From a checkpoint of a small transformer trained on Wikipedia: 16 layers, MLP 512 SwiGLU.
MLP neurons of a small language model. Each row is named by its layer, matrix (gate and up: input weights) and neuron, and shows model dimensions 0-191. Each number is 128 + 32 x the weight over its row's rms, rounded and kept within 0 to 255. Numbers have three digits each. A neuron's up and down rows have the sign that makes its largest values positive.
After each neuron's rows, "fires in" lists the words (lower case) most often at its 100 highest values on Wikipedia text that the model never trained on.

L2.gate2:177137093123095119159137116100124113164118120119151121135118057127126140184141149110177182190164121084103185067100134103164159117068191116102107139218129076137155078169087156159167125138141154160126160143139119146167120088081155113157118103160116207102084151121135141143154168104149120154132164155147132133136090048154101113110095157151074115103112174162075093083135183087091116175086178158125079158164113111139127146076133125077224097118109123099154099069103131117148138161139130133079120111199106115140159114128114084125078126129111186172096123138079113135094114148132155128
L2.up2:136142048076155130197118104123115130141100107130110081157096142140136170161157087137167135165126073132160113090157072077105152137097132184108121113112175218174072125147095153157118094165160118145073085146142162191159164111147161142128179098122151150108066141089137166100132126144088105131124175187144179111084140106169080149129164135117122086094078130100121107130083142129124129076150130091156090159167075120170152113083059153114132122109146103093162122102028116155128144150150148178153120131104151121141210147115129215100112082151135127167119135131143132089130143085096115134
fires in: "in", "on"

L12.gate377:146136132130079135132133114122152209118098136144128087131142135138117133086134145148144118173157064122095077152138045183146156166144086155153181090103135161167084147193123069062133115114099137173133100163112103124172146117088134187161156139189100152107140145138099123167159160132159122158116131128111053154112148090133136067146100145133188113148086142066058128183140091143152142070169118105085155090125153152127097160076176173117107159157129139194113116099134067101105105119157117173213127106118132122069091106081123125091147125122148110080125125172111129081150076123145147069
L12.up377:126173136106134119082118179139142176110103135170154124117090123180147143128178105175083154156102136185167123100167075096157170125101139119146088056109118131162139140142122127151084212175141104144088203123136125123103085094064082180126114184184077101062133135101131103074074110118133124125172151148129207134155046121147180096123061105191125147125134150140094160147129168161132101111137151147110125160147102180096117135099165145114158123107104127110121140113136115094091091100125084132137198102089138095114099107122171128122105130164103142172154079139145071111131159069155194160
fires in: "for", "under", "after", "of", "is"

L5.gate447:125155177117123132110133082118099169136134137130152158144153096114113210109136140141166128137056111124084121087166116132144102106100087091141150142107100132139124119157120092150115094112130144059087129150129096106065157121173133074146076109174141138126179112123127128179142114157095126130092158151121052144154073097111115110202099106160125139107163166132121177121110169104118147073141148133072104119126134194113078102061160072113125143171122224141157179137068131131186108027080166081191120124174095176171135119129165156143149144151143112143081140130122101115122114164167114062
L5.up447:112216079115099140089071151109128123080092095099125127117162168166129145128153112139118122165065089152101179111206144122114158174169101207091153101166169110156085120109137088122157124105084143087151161095128154063156137129125077076124126135113116146179172148066114093092128126136143147105123110103097109157068123171156084132191108094107075137153111122109160162176176168122131104088135111158097074146073171153156167142117096159112125142115128117162121142135147108061136145146132138181136127111090108196136089117107186179174122137208133142130078133107072119114136142161158185108
fires in: "between", "both", "of", "were"

L2.gate110:163109086161119141063101136093134127124168109064100162127141108089141086178114103136182202141109158139069088150103132147145092148121075131109156110123109132133137191118155102128135131142142046134118120135104086097144101140155098153095145170085075236121119102136132113144136149114129149044089130121128166143140118134184154110153159134103106141148113145044124089143140109128203189089084162152157109143109122159120124162133093155154110139123132163130140163164062181094155112105141085140128106175109141157114163099080151047110111196152145100130101120174119034135120153096136158181
L2.up110:122099093074114104102115138143070127150121123084135134128113067150156116111001109139129144107162101175147076147133159144167178114134087152178081144123121120092160173103145151126126153103125128163145118100132093187118156143063136117137159082049091129157203115123131161130158142122123117125142145151126188096102100086079136162168151119118118094117126108185095111098085138162158130099069158148173151191140081136081144164079198127123148184077155114102139134127144108135157161140192138117065109122165133091127159150102117106155138189167162045145110156073154162118135143079146150121
fires in: "to", "on"

L2.gate99:135115175122179163097145147107135129060138135130096183163102166056089116094104124087123140079122059113116163133110176154156082103137097127093106191143097153174206179121148114173143121179118176078070125112110100156109138161096138094107159127116099165166136131140066144160163184140136104106178176110133121110166111156116173163115124153100168095150103096135125107134150161052143153117124114161121111100048190166107103145119125105156186122148136169119065179146058128170156122132152058101184131133109148149155128166156092091135108124138102078182121114163131086144129105132093165090
L2.up99:098234163079118139147132132144115129108087116119120173073142134081107123099114111143165074128123120099111157184105180056090123094114229055170095113155123101132151132118111089135105146162102187173079110156107110101149126180114165129085142105100106167139131157092171164195185137150175202149092112143095095130141163180096115059067119122098077104090176093143170133103161114115152115136177177100161109076110124161102142108145085176114075146151111164087147142135115133112135111139084135110158128162128156134143101163108110159145169096146164126113162101155104159139153087136125166107
fires in: "was", "of", "began"

L9.gate76:105108118038136108100103138140136130134128123088116100130101132167127143121140185046147116149040153098130129130122111147159088103102103103180134099141132176128159109209134171113172125159102103125075138087152187107137126166114092113109158138108143162054156076132154098101146125157122143159161164116070058197143082156134130170133130122113131121176097141102097100087094116127132147161094192171162146147129174161144102090167105117111188120170114123092114083078104141167162118095148109142124098091122178136125111132121137089160082181182132130105107123133107179243150135141165177170
L9.up76:109083102115135161141087119149166084077158095154099148145127128064059158163137102138135218132125080149136123178136153088129139203105121135100175139117165146130141171143118151185125082170173122076091100149159121119127122132119156131196110129166080173119098160126141100130135092143112121125149131176037130121156091134179099119108182102103127149112091081121176130120127134203186148128116173102152117173073137110197119155109111138113089107061071180048144077166115111134187117111067093103155150161134149163106130123073113078158142132131114122120102095134112091147117167088129150106
fires in: "would", "will", "could", "to", "may"

L6.gate244:143129179109101084113174110089086126170174131156131137097144114123141050138134100139122128135132153098131199094078125076114065124166129103148122114101132146091114148112138061143168093095105147152119135121182063158090162164116149191104107107099206127134160133145133144199100162165135117124106169180098167105146113175127099169081148106155129198165152151133129142041107120158128151142139093128144118141157193140127144093151139122117192136171143111152151117120105141186124060153075131137149126095122091113113100197129166070104173032085105113104141132113133128119077103147138168062
L6.up244:137128078065156116106135147045096094200099153144147104146081149124086161113109094164152147117126147148144160187087148154103149125175138173071115197111180177126170121113105158165156156162165125171071153149153137138098120134150157150167081097092112124079095140136139107124119122166138119075111187132132141083147119106109137114091186072153096085136219133168179130101099174080191098131146117102086139133108050101171123085116169124116149088099128079188157104143066132140146111153161101130136137136040140142122107134119180114159115135094134071138134094090134090109100115105146149137
fires in: "university", "college", "county"

L6.gate64:145138080092121172126145098138152176123157117109103117129139104096178038132153089183156133149084155102122161172148157155131138098157115095091054089122183162101163175140078157094118148157155132142179134149168156150135175114088082122104090151150089138146077183105131154145101118194141102101105123169179139139155062064134082118098102144106133144115038154113145101120130187084127095141057082147167155175147173129192137126084147135106173117104092155071104102106133122191138162126097093155096119150125091139114138126108107107103215098122073152192138133101146132122125133112132143108
L6.up64:150192102126125126109111137183145101160102129206161144140126107107156106098140099149165111150154119114124094143128192070049058140177172142097084119126107126129094096160096163171192175129151057089149128175110109100138093161068113073153111113130124180131112180092120071072153103157161187119142125121137146149152103112165124083137126103149149069123123107127109161138079126117090129165111079170096124126112063111122190133131100166161138155183176149126173147174126084107136130177070132094158120098110134108121139138115112084183087110126173147133089143076130093102097068150176116184
fires in: "on", "at", "in"

L2.gate170:079122137159075126109159170131163169146171146166057185176128155179103087118089142139114141109130090148144117122085119102077069155164143101188188143175061191159163155114116073115129103112140095135119086132092123169134125146136139061147110151141103155102113135124091115097113144158167156082144109153145126100100131127167114141091141149105111037139077206142131105115110140110092126157126123126139133209121066135069149161090121118153049118154118146137107109182114116152136109132163125111108169115162127116126149172125113103139124174125145132172152130138209028140082095149145171064
L2.up170:127100110135162123126119155151140130122092137152159156123088117124179093163110116132143114103177113191208057100180129132070104121114153138133134100148156141142153166113055123101097126127132095134161073106076137164158172125118102142036122065149101135110133084087121089149094137188073097093120140174121140078081083164070157214165103160060154144150122141101198209111171114112157083184141125187146186158119172148149142138133067097125153129114146138119161110112105110101157127167119116111136132168129136074082121107129133117072086152172126107139092136141135174139155114130087160158
fires in: "in", "of", "utina"

L2.gate241:160121123142105108140095145159140138145127100133114181207128102119089151120121103129143120221113115132116153096146152119097165138087114117094106157130122132123122100137126182141114092102152111095080150142111108104115157124112087080160176042143126180122173163124139104179158121066140073063134143092145071176131093149097194111111097126085157077152114089167110162115119168037119176086134091131095125140142095196179163158095128146104152101113181162080105177141147181157141107157109116134116138131086083125183113180125108093108135196177151145206060105114131119127089162127132127167
L2.up241:093135127151153133133121095097194074116126132172139133172113061109130107104150099170106115162101064087162207082095160107113075107113207199156126129125107099090084121157170129120098094176147139121094198087081111069075089154153090130169101151150110126168134147134110101088099142146120154211123146132136147124101053129063109108118134169161144094104116078104155168083144180110146131136156134177104111127118148124100123095061157143177126111161142143097106155099092048121145083134146167169186133151146119117178155142099119142184145105166172127096109140131101083175116121145135135140
fires in: "in", "the"

L2.gate374:166123164127143155119108114133129096161152127131116133173079107139185062122090100163174241170109122102167096094138150112070131110117108152165139170128077140111141121112131109153076137142193133106121175124154055092167130083058080112094121086057112139148109192097092139141108145137142125080161165162155121116150112099050141095129075135117135075180101122141131140113172168107152175174148111144172095158217149163133142108099153129144083088164098093127149171180089102117123150110133088100087157096094166119089181164062135104086099096140119139139162124124157150140140113137120110134
L2.up374:129174160171158148115111135131164072181066111115125112151201105148142135165110125167153140102128099136171131064166169089101128154052157124173128155166117136118093114073145159158104089117144128097103134099121078121061140110103120175068144164154104160114149151148131118161117129136087105113216183144094125102161113042100121167122096185112152052131125145151146165122146175090144142122122109151065149095133142110107154166146186156161123126160042097111052132152109094116165118175134119122094183115143108094134161156060131103080109143106123101119121105069135068154100121154100157116
fires in: "in"

L4.gate358:096154100150111190076130088169057124172097166103129145096098156094127111159136133174158160081141076084194083092179136079110190092061063164119145100133110126171191140135130087088083167184072084119121122145134100096159092137109126094113138106162099146159075126124151103076149084127108125144100158119151115195105142178179145129105123132133076121158134143126138079152159122097162099116128119101181127172135105158171129082133107119142114070124112180155159122117141109200133136144139087123170098132145142137165127138131190166163153154135126104080176112077122108048122136129166063139
L4.up358:105175141089125160125129104194135095045137143083079127151128152108129127164105130073176086117121144148113109156122146087136152097138153120073127135161154115132077136117105102111083104164154143112085145159136143199178145147151138111092172186124092097119107112133145131131109120168114078101147095142116118140121110132193140212131091137124127115073115142144117159172077065166158101187131199101114077164138170136134148150166120116130114110125102114166123142124163134107100112105102140241106093126133082140085088135172110065179051109077122169133155087192068107128093104088185138110
fires in: "not", "no", "never", "little"

L7.gate146:164183134084125190111095120105083031081143088178124123112104113150090198137135158159152157141192132110095136072169127153148131112145095108143167125113110167141114153188092113137150104121127115092124083163129162141150155130075128150101109129143104207188144112090120146035107110156156133119144174160083126145114096112139138156087117125157103172191151172120099119102122177110133150132096090199134105153129154082176134100130083138053166108149138167137145051118131136157127129119107072160087144149180120092106151150112134097157058098113140151138083080119106110152103109188135145066
L7.up146:166149172088143093119131113141078134173122130139072191121137177123122087114131162126176101140156105146126103102074148131158142138070156126132149097139166089107136123124172174163110099104146163164104130118096134157115131127063107163073143146135149121129133182098082085149194138112162159186054144183143088076123147134106061077112085090119100119096168128140048098113211142190080137171080105132085131111098110123152094167081142099086086170132153174131115150134139104106110159130185124194099122180128127200148114167095112058138176120163157120127135085118129094124167104139093120133
fires in: "there", "had", "at", "of", "did"

L2.gate239:133138146145129087149209117183097157081096119079139153123095104133131139119114123095056125143026157121107077173168100113104149114105123153106087145151171122152158125111138120148085102065125136125113149174148117127193106142173133083196109161136120133083095095089094136149142098086139184152182114071176157117144111118157123119141092155131150091192080200081127100134128110158145156101139138125130107128089159142100111114110054192120193152128106179156130168138110135141171134075123148118184064125118143134141123161131114121098116175135160125179117046178149141153167113099180179097
L2.up239:123140098149131126103110104188111170141195134181172108101114138160089093152114102140105123166107138141065153130086165139117085083152120077159097125188126153142129086171135094119121091137079082149106124140111113080169111142105068101110116145130143125169167162124102082129125127130118134090143176144062070118198139160122112072086088107116130151139167112022101118138097102152138118144063160132111128148101156140105129164103102101133148163090171195162100096115139126111189112204104117124175218150116138123172118094138124144153105121109062140164148178106174095156130147092173192176
fires in: "is", "be", "are"

L9.gate490:139122099133100153194102181120137095141166118167151136137134153183179120176084139167112152144172144142169153147183077140131117103113142175095135111085116124143142178109166111130070139122107183088087112110096124083128170119136124175176150083112117122144140105066134123164172163130150110158149156109059090189144100112157062086168086085112133157088117149113124124087158122123134151124175078138133141088118158089121177114122159120003152138087093107152149125062176101146169129112168122144151192149139142147094071151123094099175170130120098194140161117111079156104142093136096105064
L9.up490:133117159142193116153042129137097155116130158140065176086131117137080125154138106110074118228138105125107133113154135113087157143138093162092192106108127119114175113079162182090139139122150144114108151107103152072159137111141174145167131139145092052137174166137085104069098190111090093138163122164104200097093063094128105159125121096172131086173129139107081103102157105118154119171083152126098118200186161106097096154135094119133123128131113186095118108156095138134145111109100095099167101158168123108184089137145089132084142086123133121125192091107107165123194155162144150090
fires in: "and", "while", "just", "but", "only"

L10.gate417:112134163059137123110154112161144129138112051145091139134135149123194193155128146114098117139121160102099151113087092119125120209095147122101057101183106162094126122164117130098138062158117138126141191139202073146160120142125120116167143103115122077111155159110120098099134127120125143137060119140127135168097128124110146200158112160143159141176126136086075158160156186161128075142179112229151128092123128096142128121124135117106116080064164122142141096158129165123098119079189133132143087076123121153137067113122156097211126166138142144133041113126167094085168097098147146077
L10.up417:179120141167084151189128105184093143117129155071140149137156119132122121134084144127145167072060123057027083053111109146156101147138144135136196096155149133139142168132134121185154164137159143103095151174160095124111131119114092110180080121133067151158110155117104154150187126111101161123121117123078155127175114143168138107129113138141149137086139062072153131106146133099147128174138157078185086118106153110145147146160155128196037083067139125078122072193145154185147134084162127157155058139126136107131119140118127098123167134170088148131111110112113088152077125118091124160
fires in: "as", "so"

L2.gate243:079167188072084185111115084125112071130138085128121067108080138115121153130106135127139140096155118137156103061142111096118136085100081094101175171175120154114120109132150105151104181168154151065075139092045114134144177127145157097154101121225121134123108123076094120142138107170049117084137162162137168140104115149143136131124139107121110136135130101152120117180088134102100121149114175157160175133165209114181107069149136111121099194133100120120117151141130140161145129136139068206149120177114145071158130202110117201157109116118143160098121161183150106146092119145098094129
L2.up243:144137167135117110115046091206134040102124131144196125131123145138112136171101044170160204096087113092153130083156147130118115152099132094143133134128140169125106138165157152158065117147208107160149175076173100145090132132088129114105140078148135158140128141159124103069086102165138120134117115143104178186128155065146119169141126135152167108110091090146191158122142066112112085069095132103144177148154101137170135086115077112110160204152096152147067124095124157119088118160106132172122121170142086111132173156116170145159165151128097141085120125147067125097113104153110104086
fires in: "not", "total", "without", "less", "never"

L5.gate361:128140180151134171088167145137109116131143120119143086115165084089126201129174145124107116141104108188086064148169139170129100083088145140118118157184113144178079116148138101125114143133167193094129126140074075102106112104211076083192068160145123128149154102177131136104171091174143124160172076131134093132109082161115090147125109124116104163132121139110158127151177111084167089063185071105140115092115096113135129106123145099072158132149031161142136129087095122158168147151151131160131151192095158168105075112140116146153166091126065084154167106178123084113135078116136118122
L5.up361:113119120166138115114148149177122144161126072108089126194139085140107143108119158106147118106138136173101171141177199060133083143141115119156142123133078120157114111097152174190196102163086108148093192137081149170149097074149115072172117194115152047148145128074139100113151045168136085105093071089146097134147094151178128147129155111097149127140095094127100130152102163190104110090133183113157098159100162129126107080134144133112151141111131155118158135164159100095152146113149129099134182124102097158124171194124142157088072076141069121107069060136141141108164092155119147170
fires in: "be", "being", "beam"

L9.gate225:100071131120097166122107134108136122146167136137119107107171132110110170152125134120079200055158158116152158115141134155154126128086120185120153061139105101142144203134099094153131172174098141111116148172195137139147141148098156123136129139087086136087120035092056168133163096144153161109093156148111126119187092171127168148080109144127166123140144194124175057133127175087107122121132096070125171142111208078078118109121140082124170081083116158150139112130128146122167183070157125155148103096134104096118133084190131107111088093181069106118198102143123161127140153127105148100
L9.up225:128156121126114115070139119153143153154159172103134115118118200107106113159158117089167085168112159196131119122101163127061134050133084107116136138101122168142135136111202109139156124115131104121105140135074154147126156131124184134127150151139105116124166122078126177111146105151150164127100207135121099175120149205100192138087127062131091120120074127148135115090067152159113120073167151216114086156133126164100099074132146106130168077126134109123078067151113135050116121080135061174102203158087129180093103158131114115132091088128057107120135084118146132124118143172155160112
fires in: "is", "are", "s", "was", "were", "of"

L3.gate223:119187147111144135148139105144180151159188080110145148183103110140079133103137120099117181061122097176144126110100108137101095107137140112095119115142076132141148069128150108164160098142143141167105123104061098176120113065143116123123111119154082153102123141159114154166195113186137163157165103149097066148137120104090106127133131076099156116133114117066164159120202161149219127141090065165105131144126084090177128116126120137150175098118128144097161121179073113109132181202119109094127152167139079130184137143155137136135089078150128074182120092169168074182183158160086118102
L3.up223:165181161147171112127136184122156098090133125104119121085128201081121182114098141155142118077143125105140098176155172146095123132129139115109108095107117132210111114137108122105120134177121099156095136101150109174149082137194150063140099146084117181134173103102174122108173087130175151115122097157077129092167136134128072105105123094103095113147112138086131167114131157146167071155129117137177097175114072177129065107074171124097160094093106179100159135108100138093133151150189100107151145138156090080176180167121135131101214137088123075097178143095117154056114116084158113074
fires in: "was"

L2.gate64:192157154145150080146119122089046110128056116138164178105131157176121159075150072158163145187167113163080099092097079163141164122149135129146154155115127143151206163115132135099172067124103106102114091128154106118094149123108105083084146126165139167159123151110146138063197158149148135151112076128085138143120098160144097110110108099152110201114147118089118072125144127085113105180106116163099123104158110127044160118073126116105131116124109147139141106100146116177181126153126125160074166143160104157178089137167129065154169061177165080104091142112105123097104167147099186142
L2.up64:128144094152126170151144151137132109181131058202117111154094115165101192154167217145134171159089132151130103090170148127091116130165145189168130038152110099157132108163101036172120178085119110096136121102145154062141075148145144116105153120150095185108112205151114158155139116106133164150100089100127144097173135122164126162128120176060149086190152119125127079116135151106131170131127101106140141147069135103083135123139129105124111114118092114080139090165102125078107111099162144164129122086084179177182122110128141115139213093108104137147106144068127102100169115143125174143
fires in: "with", "of", "only", "most", "both"

L2.gate299:134146172206102111111127144196094084105116135108122101106100044032144109138129110187136169154140097135099109120102135156163133088163151190114200128123169128146103111126127129085164154080115128135148067130140187104157139130161163093085109098081138127075084162157119079141115145129106153122157140170105157143118087071139109102146161080140123073146118139136074177104119105139183126177143119158189093198204151145149109128097109134076100121179134127117143119119112114137136078110138102163120117070101202136160077131113107075101080172167148162094115133136078170163112132166132111141
L2.up299:153189140111142123104110168131087079108195089147087163132141159137125176160102089137159122084154126144155071143130146115074138114153092155159121079147051150137094142113187109138099103090105100129069169126114151161092164159093133187147089129146118166187151135165098090139176130103101095141130102131113111172115185133122139163128115095139099115136086061182150118069080107130172145120114112136130119175169073147097155188150150128128148089105155168089168056172141072126132157108159143117119172123124161081127166165101115122138160116127167100155144143073116149125072101166126007093
fires in: "to"

L12.gate272:175168133106166171139123138142137153145096135173176169108150173142107175128130126049109108097095106082141151167118165127101077132128218142141083076131157073095116117118121173160135113154117171144163155127141107128162079171129147165081109114094059075065178104127056162081115072138120118165110151108118153124151128135112097102137090119159130126078125156137068190157151140077166103117140065102091143140115139126173118117212137097088152129133108109112151148127102130134103152201088095130146142101135159145063086125131118176178165098105144111165145056075164175134121141074123146099
L12.up272:133125152139126202162127134103134153099048162113108166115084123137097170137118145102164116084126082155094149177157091117089139148177120204115160070122110122117105186125140104065092097162174072139140145160166082129149133097137175084226155150127114121134147124099129090142181123114137127169115137200075156094154168123105094168126107103093107130117142117075179038147112142127133107126151109121178140141095161122165127122119132156190140111071185138059139100168073164131153163140087125119152153180141118102140134149126117127123133135131128084184143094080103057107109117054107159104
fires in: "as", "but", "and", "such", "so"

L2.gate337:139116134092179098212080160139165138091154101168111144142161129140190138199144105144126105094075145139146142160162124111153041163124172113137181085116061126055129192109142093159154078118123148102118118163130104141083115145145081133152130176128081162165081133157088159161219132118166142137099086155080121121077132108162075128099165114185088162152088164055144126151092133131127113135093143182078132150121119121118124090138134117142093126184089183116134060141100129120089126095205155104147135120130145068136143110112131137169095167127115135146081100111124106075134131164096146114
L2.up337:182145178124101114091111146090183195151098054123150135185116064179189093168112083044155110134138133135083103075123122079097158159145081105128132149136139169127127144110126135150144098162134105158165133099122109131125108116142121075101084141158192085094119133066115082166089126187137102089153077150062108075097130141152127164162091129119089111186154123138123141140157124137140122182136131106114082152169184151094086092113132145123117113131150164114137099135191112128100156083165126163101158146209175093130122155122092122066082122154085129138055068138095170152153105121141104122
fires in: "of", "distinguished"

L12.gate338:190115093127132118135103135089108150147142126172139163068161098167148139137160168166112108161085097143072116035170183072109159150146106152125137091108073066105112080132110155123062124164186113088115126157078145114119134097086076137147172153087115125174131189116163113112117101143147121111132113089179179097161121159101140103160168112125131096155121150204144094144186132132151146115081149136094127141137150143033143054170118174130134069131119174065133062138133112139052127157189069135145098119135159119121119120089108143165147138130186096157156134111128112137140148085107128135
L12.up338:135138184077132143136116130113132126155135125164125117151155136123099140191124148116074197113101093070153184075121171105182142196101087103070128127188197074103135165138114163117150140172123059080150161127102071130143086124131055060164109091123100121126140082130115159138154107122098129156124125119123073121117038169136188091126156212112090095142111149097099147137124139126166063128129131150092096175146152106119161119102168141146141122129096094111097103130093133085156150094144129187144141103158102158142108092092163130108123190171075154160099112091097112156121091166179152162
fires in: "in", "well", "into", "it"

L2.gate208:128120119135150157094129195176098144117120051145142149136153133083090132176136064086134092179035157187129146130117134132189057179093138133059145161138090172093076113165166145153159102137130142098099146155130137111153108135124109084120113133128114162134090114073143097114124071128134170124096153116160122108125047158163116144115143112095137132194171109088159113146113080144121126134171145118157089159076198121124078113155080125104147075127113120118163068148112113106159161129130119157125150103099149182161150168092144075117129129168139159206108093165101068098126111150100208141
L2.up208:098123057144107185118116171114152144121155115118150150086143109152103117172172148116154186190107178165092085074156128105134119145120129141147119135148107133180109118084158145112148063109125096109127156173111135090195057149099064117172137135154141123074034107120129103093130111129090124151073076142099098147166131171136086086111109121128163144163124143069158154131217104146145135112087105102125127165164175092116099095122115153119174111119149120141111105092141165097172137145099104109144106155154205128198135109104102112148193111121093122109151068207087084114151160095122198132
fires in: "be"

L4.gate122:166149124147136123112101137095085099141113188137148028129178130124145134151191143126155121088120118123117140164135122080160142149149136123141082097157175104090186190116107089105116097190119136059152188117128136163142073079155150169118155105143141205112135100109087141088089126134164101108047166174122151145074138111130134132124124121170156133100162190132136142103060159114091086123154114115124179078076149110107063130134131102130133130106141154130136168093116113181097140142178080148119142135114104152134035141166179088100092169088097108076168181110153166149160170132128180128
L4.up122:126124126130126143045118109170055091102097107147143092140120158182160152088105137091151154088142172154143107157051108129030140162094137076144172131019129091151109137098143118134145076145126171096152114135107111110164125126130109161100148144154167172152186124174130083148129135086121100095107131150117044111132123111096062173155163092147183056197126121116140105109090113170138117132101177142113090150148138104099147151127116137104122122097091103147125157156156159153095127172156138130082160112129174108166135131145127093074108151094166149139165114192113202160176149122109146182
fires in: "1", "0"

L5.gate352:169126138144120162126086120107158128090127090201115072141127153206160155114048136133114125086114117126138198114136109086120102086103155102162104165169117130057097150159097200155135118149145139122127104123127113127084094084175088149137168106116124173155144150096192091089142134141107180104136152122149119103174073091163075116104108129146168125141119099124113180117075167085093123117186124162136176134128168167181155116072194104072174122095184141120094133112115108181146098140107145129182155123117106105091158128105178142119171193147067144134133113203160074133116090166158110138
L5.up352:116117125100152111121123067171119063186109112156090165163107142166134093050083140187096115153135055129087172055205115091086103090131205109139117190144165108155127120128105160099123109175130133115110153072104151124144134137114125158134123179120100135120136155133111168132067116153094177135115136138134159101172092050158092076108059118128158066142160117121173130137197157105115105166135096123086119132124110161161137167148148171137134127150095132149154187097106193136099127097098120151159193092059155091117136113141115157052111136163140108153108097169143157149157145155133159141
fires in: "in"

L3.gate349:068169148143143161135127180134131105062144075098096128121148112092169136128098135112084184190170122168149056091112128144203111128077131106121160139129059120133141183114143160097126086140101102137087145113124119080126147133117188104152130148064113206114113112082111116151137122121127134124093176132113102150096089181126180140121146120121158188182118133123150152139077133134084138170140109140119151091098109091098102157133111134085091169089189141078098122183107093117141125147172093125072155144138170229118168161100163080173101161153138177177133122155166115107047114148119137163
L3.up349:130104114154100132149165078164089100128149131136145184213155116182136141128038111151122122113147183117138068136095132033153079125138147186158106082115146112134169148132076116104111123113118089132140095078100073157118092148160145095097116111153103109168058120157128126116162128139145135093090100105118147133095081156085213061139130158149108105095153114132112123129091046110227124133143120143131147224165085122088156138129151123110111167113099158130123097139130145139089092121143123135149143111112143129152141150143127074106187133112153094138142129079166135210127157170163122190
fires in: "to"

L2.gate316:097104185127149095129103137104142137090133163068137113153052107132101201131110129124105134124154107160117072082093106084154128136142144150171195144172076112121197111104158177125142141150134144166101114115058130174149136080177073124155111168162184168117135131142113096148142119126110134153088114150094185118155133129149190127139146127101091134118061096109098165158080054127058164115121119164131122107160124115073061121073122160111062164186170089109094191126108130120155103143212120145128130124113120143110155167166136117138101110113190085089135176141116203119139100141113117159
L2.up316:116160180143204074068117102104112119157154107132093088163142057171158108163183145162111143180139118162135084092155100083073095149127130135168086107136154108147085095104104119098154140105127129121091132117157175126139110145134130118102141143104149121120138167133107137185035106088117116105093134136132159115054105129135161177132142194175119089133155137150157124107154127082155159137130144162187110124124140092094130194056172111159149176187144130093113152103159159115109171091141146157102081137073209105078123100141140093112076138124140049135044094106089135115164146173121132116
fires in: "of", "to"

L2.gate373:139168121125089095146181086128158137092175150182136115116124111197174110151155116083184110125118079163095156109154083150153145074130141191125124106153133085063150147098096132125100092109138074064171174172100118133134154055152110191159175157153132117071172093139174133123129175152077161110102139103112099095117076116131097105151103131163162146176128164111125175028136157154091131114148114132126117093167125154114125132166149108100119140088133118115173111147143096187102108167105100083194128126169170108139117111138129055117092143133131093080101155162098173106133166181055098136
L2.up373:144154149133065164081129156094149084098131150122131085172120132102157084139113124106121085141130100113145140129157099115080157146123098200125112124128122102158095085157104105140114132149134201108143165142121123095152125089116108143143108132095175090085142130118176136148091200166146142122188173178115085112152137136171136080117149186142095168108135179128127096122088075105064085120190161164163055139129175083121162163084152163123093060105060127133115120140127100075166066144143128162153104091148103140142110175167139135028103164170222134110109153175133122163094113146110142135
fires in: "0"

L6.gate365:092129163135063097096122111076116104144202100180166145105140112124087048090126095092104176087192134133130113128144156183067155209149162108173162166131104089106098118128082045111175148179072100104131146121141118137151118083104117190171143093106133082111133173100141121158113112144135126136122132121128164193140100146145117155131121171101104127164132157083103156124102115099127140106129162134173143173201138136093130146115147089167134126140110110122118108098142095161123064155183092138119135108075135125088126093175126164121156068101089143086093133155154167113136213089116208147
L6.up365:146164158185091118100149142150125145136138133138138161172135102081065134098136135212111110132114120149125119073130153167105085065167167137121043085126107116099095112123171194117133104176085095143100156140107198110121089206122159079124144081112159119077114156085161118122128119136147112106140122150134151104151160152152129134124133118134189097115099107121173138107052113113144114194135174075152150140079168087181124114138139109136134102142149177133131108145156153087148135130114099230148129101135165052105129112138154088083141091084063146103176084139111183161180146101132065133
fires in: "life", "death", "history", "county", "city"